Part of a small language model's weights.
Size: 10 layers, 5 heads of 128 (1 for keys and values), MLP 1728 SwiGLU, vocabulary 30205, 62.4M parameters.
MLP neurons of a small language model. Each row is named by its layer, matrix (gate and up: input weights) and neuron, and shows model dimensions 112-175. Each number is 128 + 32 x the weight over its row's rms, rounded and kept within 0 to 255. A neuron's up and down rows have the sign that makes its largest values positive.
A block is one neuron, or neurons of one layer that tend to fire together. After each block is what it responds to, as a language model described it from the Wikipedia text at the highest values.

L3.gate349 [157 111 113  64 122 132 128 162 196 121 159 113  98 153 137 148 113 102 154 160 121 164 145 153  93  90 143 136 116 144 186  76 174 136 135 138 152 115 155 107 158  91 117 159 108  73 135 163 163 129 101 110 136 123 129 124 173  41  77 146  68 144  85 130]
L3.up349 [115 170 134 123  90 109 177 160 118 144 123 111 155 150 144 138 154  97 102 145 190  62 161 152 122 124 147 141 135 138 120 125 134 118 166 174 128 114 140 131 157 149  66  81 130 112  95 152 131 168 165 142 138  61 176 155 138 147 167 126 120 117 209 152]
L3.gate707 [152 166 171 155 100 110  74 126 112 118 167 149 136  61 132 167 101 108 101 124 135 142 168 153 164 129  91 139 147 168 117 125  79 200 153 167 144 151 166 119 109 132 150  84 160 180 161 111 142 138  81  97  98 161 147 188 136  90 118  52 133 106 159 129]
L3.up707 [ 86 128 115 143  68 144 124 106 112  70 147  76 171 175 104  99  94 132 135 107 103  70 202 124 165 131 101 116 127 123 155 121 144  88 137 158 112  91 135 107 114 187 189  87 139 148  83 111  92  90  73 118 130 115 120  97 156  98  97 152 146 172 126  99]
L3.gate732 [117 120 118 143 160 125 118 170 106 134 152 166  95 159 116 124 120 104 138 117 182 110  86 145 143 147 181 114  48 139  96  29 124 124 196 133 110  96 114 192 109 128 207 133 100 200  98 184 160 114  91 153 185 113 116 168  51  50 170 128  80 169 182 131]
L3.up732 [140 112  73 152  89 131 105 123 108 138 123 110 113 138 101 137 137 101 112  91 126 109 116  77 165 165 132 145  92 144 190 154 202 147 106 188 149 109 125 142 121 129 176 142 119  88 110  92 132  93 135 119 174 190 153 144 129 138  85  91 112 155 122 102]
L3.gate761 [111 146 139 118 101 131 135 162 151 121 126 104 105 130 156 136 177 137 143 138 130 152  96 152 217 204 159 113 116 121 148  89 142 136 186 120 123 103 159 185 172 110 116  81 125 146 107 128 120 121 118 120 180 140 114 101 145 120  57 104 140  71 122 114]
L3.up761 [100 119  82 120  67 153 119 144 121 169 121 136 141 148  97 104 129 108 134 128 163  95 133 126  99 163 183 123 101 131 115  80 153 148 134 133 160 125 129 132  85 174 185 113 153 147 171 137 132 153  99 133  94 117 124 145 110 101 158 129 177  61 179 149]
L3.gate805 [160  86 157 122  86  86 125 147 104 132  74 133 140 152 143 109 112 110  82 110 178  68 136 157 123 190 168  99 152 178 115 130 143 141 113  58 146 107 143 190 109 171 167 121 122 149 138 115 123 139  89 170  95 156 133 154 118 111 144  69  87 108 132 150]
L3.up805 [129 115 104 122 103 116 161 131 169 153 149 122 148 184 158 143 124 101 123 112 153 174 151  92 134 109 115 119 128 134 112  74 134 189 107 151 124 151 165 125 103 122 126 128 123 137 119 168  95 128 119  96 168 153 118 175  98 104 145  79 113  59 127  77]
L3.gate814 [121  51 136  89  81 152 161 183 187 132 175 195 125  89  79 118 114 111  99 118 191  69 138  94 159 155  99 127  76 140 128 121 137 142 179  71 194 171 161  92 184 192 155 113 121 113 151 109 130  56  88  75 137  82 130 153 109 154 144 152 119 104 134 125]
L3.up814 [168  93 104 173  98 172 108 149 118 221 131 134 163  86 151 139 181 165 129 101 140 132 103  69  74 147 150 184 127 126 115 164 100 119 133 143  89 142  98 123 142 151 171 151 157 135  95  62 146 149 156 117 166 163  94 133 106 174 143 130 147  83 147 151]
L3.gate1216 [ 89 119  67 119  75  98 134 188 109 126 152 114 108 141 168  92 182 127  61  56 165 182 126 122  95 166 129 107 129 141 121 148 131 136 168 172 107 168 146 124 133 131 175 118 143 102 138 182 178 134 134  69 120 116 172 187 119 118  67 125  98 138 114  87]
L3.up1216 [102 109 105 156  94 117 116 114 154 114 129 138 128 145 118 159 119  78 120 104 153 153 127 111 145 116 117 146 110 135 139 171 216 107 123 164 140 123 155  89 183 148 141 138 101 111 149  72 120  89  95 128 156 109 105 131 150  60 112  88 187 100 138 127]
L3.gate1538 [141 137 119 141 112  70 143 138  90 140  94 161 127 171 164 130 107 108 140 147  74 167 113 157 125 107 173 146 148 174 225  73  79 150 111  94 104 140  90 148 120 151 103 112 121 172 150 115  79 111 142 127  87 166 143 188 125  70 147 147 122  90 112 128]
L3.up1538 [103  63 156 113 198 128 136 159 112 107 116 137 104 133 114 130 140 107 110  61 203 122 174 115 181  89 148 145 130  85 171 146 156 185 131 185  49 154 147 203 104 134 113 109 123 122 162 102  58 104 185 129 159 144 132 132  94 154 121 122 160  83 116 168]
"based" before on/at

L4.gate1506 [130 135 128 137 132 144 104 137 129 134 116 171 119 182 114 145 118 131 177 176 153 188 118  90 145 122 132 123 132 158 128 140  97 131 132 189 125 121 148 105 158 147 115 229 104 179 163 127 107 101 156  94 152 141 149 190 120 138 125 126 103  99 117  99]
L4.up1506 [146  74 156  98 158 120 127 163 145 117 104 154 154 141  51 129 108  96 129  93 124 127  59 145 162 143 151 161  47 157 190 139 168 136 134 109 137  87 136 109 119 114 137 124 108 158  87 138 155 168 138 190 122 123  91 144 100  87 146 122 101 110 155 134]
Mid-word fragments

L3.gate189 [139 125  79 112 100 118 128  82 163  88 181 142 136  89 113 125  95 132 129 104 108  84 155 143  61  95 105 120 142 112 183  90 104 144 136 141 175 153 143 164 150 153 112 114 165 123 133 129 153 172  59 104 112 166 134 149 118 164 118 130 139  95  81 181]
L3.up189 [109 140 154 115 107 104 141  81 131 129  69 107 113 155 133  91 132 112 103 110  97 130 112 197 114 182  70 108 132  96 168 158  99  89  15 146  89 130 167  99  66 131  96 122 164 134  86 122 144 111 125 109 100  54 221 103 163 118  77 107 139 171 143 120]
L3.gate597 [147  83 140  78 195 163 131 142 145 153 155 193 104 165  90  83 140 123  60 127 200 145 122  88 118 151 171 187 102 177 181 136 174 118 132 124 130 184 156 157 189 135 109 144  84 130 123 180 145 144 126 159 118 101 112 137 120 156 160 129 108  73 103 159]
L3.up597 [ 96 155  90 141 153 163 114 134 161 149 139 123 113 148  96  89 102 153  87 106 190 125  78  70 119 140 102 147 141 131 163 179 114 149 182 135 199 191 110 164 203 134 111 112 105  89 142 119 158 128 101 132 142 136  77 115 204 114 136 139 103 159 128 155]
L3.gate676 [151 112 110 114 153 159  82 134 127 139 152 115  95  73 107 172 148 127 107 138 140  82 158 127 151 145 120 176  87 135 132 123 143 119 104 156  73 159  93 199 100  70 123  82 141 152 109 110 120 121 113  87 126  84 137 152 149 157 125 104  92 177 131 151]
L3.up676 [164 122 139 102 174  93  70 120 140 107  77 117 125  94 123 159  89 170 151 123 143  84 179 140 127 143  97  83 162 132 143 159  68 128 101 182 126 130 116  87 130  62 133  62 114  95 182  78 174 195 120 155 146  67  73  52  78 162  88  98 128 161 135 101]
L3.gate725 [100 107  83  74 119 112 145 132 194 170 163 159 148 154 150 102 106 158 105  73 126 142 115 141 116 115 144 105 126 134 199  83 153 107 177 105 108 206 129 141 157 139 147 163 146 121 179 183 160 152 165  84 129  98 102  75  97 114  86 112 116  93 110  96]
L3.up725 [125 137 148 127 112 146 122 164  86 134 134 138 135 135 100 144 155  88 127  94 123 139 119  56 154 127 138 103  98 144 142 105 148 166 188 124 203 113 128 175 150 136 163 132  98 113 188 140 110 119 175 119 102  89 168 148 143 110  77 124 165 168 138 133]
L3.gate945 [ 82 147 182 158  98 123 120  64  66 103 125 121 121  98  97 126 140 145 155 129 154 134 122 106 187 144  78 164  95 118 121 177 179 103 113 198 168  92 105 149 149 161 102 129 102 149 117 125 118 129 121 134 111 152 138  89 150 117  97 129 134 120  77 131]
L3.up945 [115  58 126 130  61 100 146 169  89 118  89  82 107 157 161 139 129 170 104  95 122 165  80 136  98 142 176 117 113  53  78  92 130 194 104 124 189 185  92 170 142 115 138  77 173 148 122 139 126 117 134 101 131 123 123 198 128 146 112 163 117  96 106 159]
L3.gate1235 [113  31  90 120 127 119 147 136 156 122 149 121 141 107 168 133 116 151 144  60 125 105  38  99 155 116 152  93 109 103 106 133 182  63 100  95 108 116  49 133 127 125  81 192 164  94 108 122  93 142 165  84 164 140 145  88 172  77 110  83 177 111 116  63]
L3.up1235 [ 55  74 125 179 211  62 125 152  81 137 130 144 142 108 144 112 122 137 107 150 138  98 108 127 169  94 165 113 122 161 159 195 161  90  93 126 150 172 147 129  83 112 104 168 109 146 107 126  88 130  94 139 125 118 146 164 134 174  96  96 126 142 126 112]
L3.gate1470 [114  91  75 110  60 114 116 110 147 103 106  90 123 154 148 116  75 129 119  71 134 109  92  70  83 111 150 109 170 136 121 132 134 125  92 146 144 103  64 159 128  89 100 158 115 135 107 136 118 118 147 163 115 105 150 124 172 147 153  98 105  99  99 114]
L3.up1470 [111 132 157 137 189 114 134  86 156 148 173 123 121 145 151 131  55 140  68  98 148 146 103 144 151 102  90 179  99 147 126 121 158 144 198 119  88 115 102 110 186 125 132 129 144  98 103 193 101 110  92 100 176  93 147 169 140 175 141 131 157 133 169 127]
L3.gate1528 [135 105 123 145 113 115 159 109 136  90 134 149  94 141 150 132 106 134 156 109 173 152  53 107 115 158 134 168 130 192 154 110 192 113 158 109 131 204  97 139 146 106 116 168 117  92  61 160 137 112 108 136  79 145 154  78  68 149 119 142 149  52 161 172]
L3.up1528 [ 70  95 115 177 113  87  89 130 198  69 127 182 110 110 111 158 100 122  73 103 130 144 116  92 126 117 112 150 115 143 211 207 173 108 106 139 167 181 115 164 145 160 162 158  96 114 101 129 127 132 162 143  96 128  81  67  86 153 173 149 162 135 121 110]
Measurement units after numbers

L7.gate143 [108  78  65 141 114 150 124  76 124 119 134 167 167 156  74 148  92 138  96  88 103 100 212 119 111  89 160 163 136 153 167 123 158 127 162 173 136 182 102 138 128  53 141 143 150  76 167 115 103 124 129 144 125 163 182 145 136 122 137 172 226 173 188 134]
L7.up143 [115 106 152 104 122  75 112 160  78 178  88 111 172 112 166  76 100 140  75  81 104 100 138 113 112 119 127 116 173 185 122 108 191 155 109 157 160 144 106 128 133 123 113  89 115 133 149 130 116 134 104 150 105 252 136 130  97 129 161 180 116  98 107 109]
L7.gate265 [138 132 115  80 160 125 150 156 171 140 177 132 170 129 110 127 201 126 179 119 183 117 112 143 128 148 220 140  96 155  71 112 113 135 126 166 150 136  41 154  71 133 184 185 135 162  87 150 107 142 133 113 101 119 101  83  84 110 133  77 150  87  96  52]
L7.up265 [ 94 140  63 127  81 100 127 156 150 154 137 131 137 160 165 165 149 116 105 139 133  62 163 105 144 132 137 104 121 208 163  94 126  96 172 111 157  96 126 111 144 152  76 148  71 106 130 107 153 148 142 136 141 132 119  89 109 154 119 160 138 155 156 145]
L7.gate1268 [119  54 125 167 114 102 118 144 137 138 151 129 181  50 161 120 189 127 156 178 128  71 141 119 168 138  80 173 124  71 146 106 157 112 166 114 130  86  97 127 122 119 103 106 119  88 114 105  88 148  95 149  95 140 117 146 162 117  87 151 168 108 174 100]
L7.up1268 [121 164 139 149 101  75  81 145 123 133 159 102 115 138 135 119  57 164 104 140 112  86 144 133 101  89 152 154 119 131  96  90 103  61 110 112 170 121 133 136 109 132 108  70 153  85 100 114 136 101 150  63 181 106 133 126 137 134 116 101 154 102 138 109]
L7.gate1421 [163  87 105 114 120 100 174 122 120 169 171 194 127 131 114 128 148 135  97  98 110  91  95 158 150 121 143 151 158 132 123 127 130 152 185 105  99 177 158 167 101  82 154  98 127 122 159 138 179 122 133 148 139 114 119  94 134 156 180 144 130 115 124 122]
L7.up1421 [155 110 107 140 178 124 133 150  62  83 125 128 118 118 170 105 123  93 129 159  54  95 132 155 100 145 107 137 173 156 145 107 114 106 153 108  94 133 125 143  93 149 147  94 178 134 105 131 170 110 176 129 124  96 107  65 133 128 148 144  99 103  91 110]
L7.gate1655 [140 113 101 139 138 117 154  74  44 121 114 103 109 132 134  98  93 114 120  74 109 113 106 153  99 102 109 151 148 166 102 151 149 151 135 116  65 151 106 168 171  97 137  95 125 119 141 167 125 124 130 103 142  75 119 101 109 128 106 136 120 155 183 186]
L7.up1655 [132  89 120 153 160 106 195 149 137 135 186 128 166 118 157 139 134 123 120 139 137  79  86 144 102 115  95 130 139  80 145 149 105 106 175 141 102 142 166 131 115  83 139 130 153 131 100 121 101  71 118 106 104 137 118 167 123 145  90 130 162 124 101  73]
L7.gate1674 [145  52 145 113 133 108   9 105 154 115 100 125  74 122  77  79 141 113 116 134 120 144 142 152  95 111 164 158 104 190 156 135 119 114 168 169 122 136 132 114 127 101 189 127 116 105 153  79  68  98  42  67  98 156 137 118  89 117 158 147  82 105 189 175]
L7.up1674 [125  57 141 161 138 165  75 114 180 133 140 193  80 146 107 108 166 145  86 117 139  99 173  42 103 119 151 148 113 145 107 122 106  90 146 186 162 133 176 143 132 134 134 163 144 155 117 160  88 115 125 114 136 104 141 117 122 107  93 170 113 107 174  95]
L7.gate1686 [162 135 153  99 117 121 129 136  73  92 171 134 107 160 104 165  88  72 117 170  95 114 125 149  97 150 125 155 122 162 172  95 167 168 197 171 147 111 158 110 172 109 132 107 100 113 111 149 138 172 102 127  93  84  85 158 139 104 139 161  87  70 137 132]
L7.up1686 [130 141  67 108 171 110 179 100 176  76 162 172  83  94 183 103  92  95 141 100 176 139 136 134 105 189  95 205  97 155 136  78 116 172 141 152 144 111 126 117 150 155 147 134 205 159 149 175 132  90 172 168 163  78 133 153 166 147 126 140 103 160 162 117]
L7.gate1706 [157 104 126 104 183 119 181  82 137  97 138 172 162  76 156  96 167 154  79  58 134  93 131 112  81 138 131 137 183 124 111 142 139 135  66 103 144 163 150  81 116 126 123  93 153 115 144 104 191 150 116 155  88 146 101 108 147 161 114 113 124 124  72 157]
L7.up1706 [191  98  73 147 146  76 220  34 131 107 145 130 131  91 113 121 105 158 151 181 131 116 131 149  91  91 166 156 133 155 110 117  97 183 134  58 138 159 119 108 122 137 120 123  92 149 128 101 144 129 155 202 129 107 112 144 148  99 129 123 122 132 110 136]
Units after numbers

L4.gate1653 [138  74  79 123  81 117 148 156 170 147 102 152 130 185  91 197  65 105 120 129  91 107 131 130 133 101  76 107 141 152 203 128 132 105 123 187 100 128 171 163 144 131 141 178 182  90 103 184 221 141  36  66 167 128 151 139 147  99 155 108  95  84  92  80]
L4.up1653 [ 68 118  91 148 151 145 152 136 111 149 160  80 144 105  77 118 143 120 168  88  81  90 154 122 109 164 172 121 151 110 109 119 156 138 141 152 127  68  68 127 128 119 192 125  91 118 136 114 191 138 106 149 134 124 173 144 146 139 127 147 171 145 176  95]
Post-quantity connector tokens

L7.gate29 [137  97 151 132 183 153 137 134 143  95 174 173 101  76  85 166 132 141 144 122 113 130 111 146 177 181 136 114  95 116 121 133 105 118 151 193 139  99 191 128 124 145 192 213 128 101  62  42 138 119 127 173 133 113 158 173 117 129  89 142 139  72 155 100]
L7.up29 [143  97 180 127 155 149  39  89 161 166 145  83 103 125 118 137 191 135 140 177 152  89 139 113  87 147 178 101  96 122 150  74 187 138 107  84 129 124 126 124 148 129 123 150 133  91 182 100 134 103  97  85  25 142 112 159 106 128 142 140 152 110 120 106]
L7.gate811 [128 116 183 168  65 186 173 141  71 205 180 184  56 126 145  97 134  76 111  82 189  86  80  94 108 145 143 157 145  91 120  67 112  91 196 109  89 105 151 149 140 126 139 175 124 132 147 136  81 105 161 109 133 163 140 127 136  50 135 128 129 116 120 117]
L7.up811 [107 187 134  96 141 140 142 141 124  91 167 138 108 112 124 163 141  98  97 163 143 144 104 150 136 135  79 136 184 132 113 147 130 143 172 172 132  77 126 147 129 144  91 119 117 145  10  99 113 166 121 166 153 134 104 134 127 175  97 106  98 109 127 139]
L7.gate880 [140 109 122  78  72  69 110  75 140 121  93 126 156 118  74 101 192 182  48 143  95 149 100 172 116 137 127 108  97 160 118 114 174 185 136 169  89 103 115 165 116 110 105 150 142 105 169 158 100 172 118 135 151 105 151 140 149 107 130 163 108  95 183 150]
L7.up880 [122 117 134  97 118 122 137 153 135 152 165 127 178 147  61  87 204 153 113 139 174 143 134 132 148 185 155  80 161 192 122  78 186 145 200 144 117 145 103 185  91  80 166 162 163 131 100 168  87 153  94 127  88 127 172  88 111 121 179 171 138 130 127 148]
L7.gate1236 [125 179 155 108 168  85 161 145 159 167 156 152 138  65  87 157 147  77  74 100 143 100 148 143 144 189 152  85 111 152 118 105 113 164  69 136  92 160 172 189 171 139 154 120 166 130 113  67  96 243  84 165 112 112  72 132  95 108 120  97 158 152 160 172]
L7.up1236 [114 139 189 150 177  83 105 143 143 158 153 124 116  45 106  93 153  71  80  65 144 132 116 132 131 117 108 157 101 136  80 146 150 175 147 113  38 133 127 128 114 178 142 143 109 141  61 114  96 143 150 219 131 141 106 137  51 158 156 100 117 106 168 188]
L7.gate1256 [193 147 141 119 122 101  84 111  54  93 171 133 103 122  56 119  99 110 142 169 121 109  95  47 186 219 141 163 159 141 184 141 159 160 110 140 142 184 130 153 146 185 114 161  83  99 127 117 132 185 101 115 141 148 105 131  89 120 134 125 145  95 132 118]
L7.up1256 [130  70 191 132 112 138  56  87 162 182 144 166 123 140 123 137 168 157 194 138 136 163 133 104 114 123 199 114 149 118 110 112 160 106 114 147 147 112 214 175 148 125  83 117 124 143 123 106 127 152 139 126 116  96 176 101 102  86 159 125 142  80 122 129]
L7.gate1263 [246  77 133  83 138 158 116  73 165 112 169 123 127  94  67 138 163 130 142 175 186 135 141 154 165 144  90 105 121 150 123 132 141 167  97 169 146  88 150 114 128 128  76 193 101 161 135 227 167 187 126 114 113 118 181 113 147 133 158 128 120  86 165  66]
L7.up1263 [113 183 161  84 144 155 129 141 156 162 144 142 158  81 132  93 126 169  94  88 183 148 145 151 159 121 111 143 131 167 191  98 125 155 135  84 123 137 141 120 137 149 101 108 152  58  93 157  90 107  95 109 121 115 137  84 146 128  85 128 168 154 136 113]
L7.gate1375 [166 225 147 161  76  98  82 117 113 132 135 126 131 105  81 129 183 146 136 148  67 101 160  75  95 101 111 125 153 113  89 106 151 167 108 113 109 130 164 168 153 147 168 200  84 136  92  79  99 137 101 230 155 129 119 138 151  82 128 117 122  90 163 160]
L7.up1375 [127 119 139 113 128  79 122 155 102 125 160 146 121 126 127 120 129 145 145 129 182 144 177 102 144 108 136 104 112 131 192 132  68  79 135 133 212 151 160  93  96 189 126 170  58 136  69 125 121 138 125  82 134 113 152 160 164 111 158  95 126 192 174 154]
L7.gate1661 [151 119 172 139 121  97 144  86 119 103 156 145 138 111 138 117 139 144 181 147 134 137 103 131 147 185 188  95 103  90 136 109 136 148 122 140 103 124 145 154 142 106 112 145 126 118 105 116  99 121  91 146 138 114 150 140  51  50 132 106 158 125 125 165]
L7.up1661 [101 135 170 149 106 101 102 109  42 177 177 133 138 106 114  77 137 121  84  89  77 158 122  91 176  78 116 172  67 106 111 103 119 116  68  98 151 181 146 118 141 100 130 110 165 145  75 128 133 128  98 166 136 100 116 121 161 103 124 107 133 115 132 199]
Predicate after copula

L3.gate112 [157 160 184 157 142 146 140 162 143 133 110 115 101  96 121 118 130 111 169  65 150  89  31 167 127 148  94 171 130 129 108 120  91 152 114 122 101 150  84 153  78  76 125 115 111 177 134 121 198 125  42  86 179  79 104  98  78 127 165 122 107 150 130  99]
L3.up112 [171 139 158 131 148 178 129 155 151 173 149 167 125 136  58 171 135 137 121  89 139 153 178 131 181 106 155 149  98  94 111 128 112 199 155 117 138 173 127 159 120 118 157 104 113 151 167 148 140 179  95 135 153 129 109  76 174 158 136 158 178 187 130 189]
L3.gate177 [130  69 152 166 188  82 119 150 149 141 118  87  85  71 140 139 195 113  74 187 140 154 134 147 167 181 148 110 156 126 109 106 105 126 118 147 117 124  99 125  64 147  92 197 103 186 120 136 102 122 139 152  79 106 156 103 116 145 144  91 129 123 163  68]
L3.up177 [158  88  58  98 143 150 152 199  91 111 145 111  72 117  84  88 185 104 140  62 167  82  57  88  97 121 124 138 133  58 130 179 126 148 158 166 129  77 208 155 157 150 148 135  54 113 122 113  79  96  94 117 170 151 131 184 121  97 103 162 134 155 156 116]
L3.gate535 [155 177  58 125 135 156 113 111  89 136 133 133 153  99  91 137 135 155 136 146 157  90 167 154 152 123 118  93  78  79  78 184 209  68 155 172 111 132 161 158 137 144 158 130 150 114 174 137  92 165 162 153 172 123 152 118  97 129 190 100 175 175 116 129]
L3.up535 [200 125 142  90 122 140 157 130 125  86 109 114 136 134 169  93 124 151 135 133 131 190 101 172 131 129  98 154 215 145 149 137 127 118 131 135 177 130 140  42 130  96 100  59 125 129  99 152 139 139 138 148 113  89 111 120 163 151 134  96 138  79 107 183]
L3.gate629 [167  79 111 145 126 105  99 118 140 141 106 136  87 140 124 100  85 119 115 135 169 112 170  99 154 150 146 182 146 136 154  99 109  91 177  94 130 154 134 140 137 150 111 174 154 101 137  99 102 145  90 115 156 121  89 145 107 148 110 132 166  82 121 138]
L3.up629 [123 144  90 100  77 116 112  67 107 142  53 130 118 148 149  99  96  83 127 119 119 115 132 160  77 176 111 152 137 153 112 139 159 153 200 103 150 121  54 191 197 144 185  81 146 127 106 144 193  94  91 133  72  67 138 134 132 130 102 145 115 174 198 136]
L3.gate683 [102 159 101 131 151 122 106 113 142 145 139 120 121 101 109 177 137 121 117 159 143  86  86 134  66 117 105 168 192 120 171 118 137 134  95 124  99  99 121 146 125  82 160 103 126 161 153 130 135 144 103 135 119 143 149 180 126  67 113 178 134 200 137 108]
L3.up683 [125  72  91  60 152 145 143 130 123 167 114 139 160 134  88 102 107 118 126 118 122 171 137 133 120 143 113 122 132 112 151 171 137 109 133 124  83 185 124 120 124 152 154 206 125 167 137 124 123 132 222 121 168  83 103  77 149 140 117 153 103 147  59 159]
L3.gate1033 [147 146 119 102 173 136 122 165 143  71 173 130 113  98  99 141 151 121 120 117 174  93 144 132  96 164 116 123 103 161 170 111 165 109  90 130 115 186 124 130 103 101  49 128 105  93 104 177 186 121 136 208 119 176 133 146  94 108 117 110  98 120 115 108]
L3.up1033 [136 111 118 113 135 115 144 148  86 105 131 150 113 137 143 109 100 182  94 182 126  84  85 157 124  63 227 146 141 115 146 106  93 111 160 111 142 115 112  93  86 149  51 122 111 110 154  89 136 170 216 103 172 115  96  97 141  73 146 116 140 114 121 171]
L3.gate1254 [163 130 142 126 126 124  92 121 209 199 126 150  95 107 132 118  92 121 107 105  86 123 101  60  87 132 161 153  82 136 110 146  84  98 158 133  98 151 120 141  92  98 133 150 131 154 139 119 145 118 106 112 106  99  68 136 122 133 157 163  97 159 134  82]
L3.up1254 [121  78 128 149 121 180 148 169 137 132 130 147 118 129 157 207 110  74 176 133 193 129 114  83 123 108 142 149 119 154 148 134 118 102  98 177 134 109 114 157 123  93 181 127 111 146 132 100  98  84 154 114 139 114 132  88  69 147 130 106 114 116 108 107]
L3.gate1447 [169  99 110 126 109 154 164  96 150 166 129 147 143 120 102 155 144  96 153 177 140 145 179  74 121 124 196 108 121 125 135 127 109  73 159 129 128 103 140 204 135 129 138 149 143 232 109 153 154 145 149  86 134 126 185 123  61 144 128 121 130 177 204 154]
L3.up1447 [176 137 126  92  69 114 161 122 176 143 146 117 185 137  76 151 150 107 116 161 112  77  61 116 130 108 157 134 132 116 195 119 133  70 165 117 121 106 128 133 120 103 159 113  86 188 108 171 104  98 102  68 133 183 236 136  89 132 133 164 159  84 114 139]
Word-internal middle pieces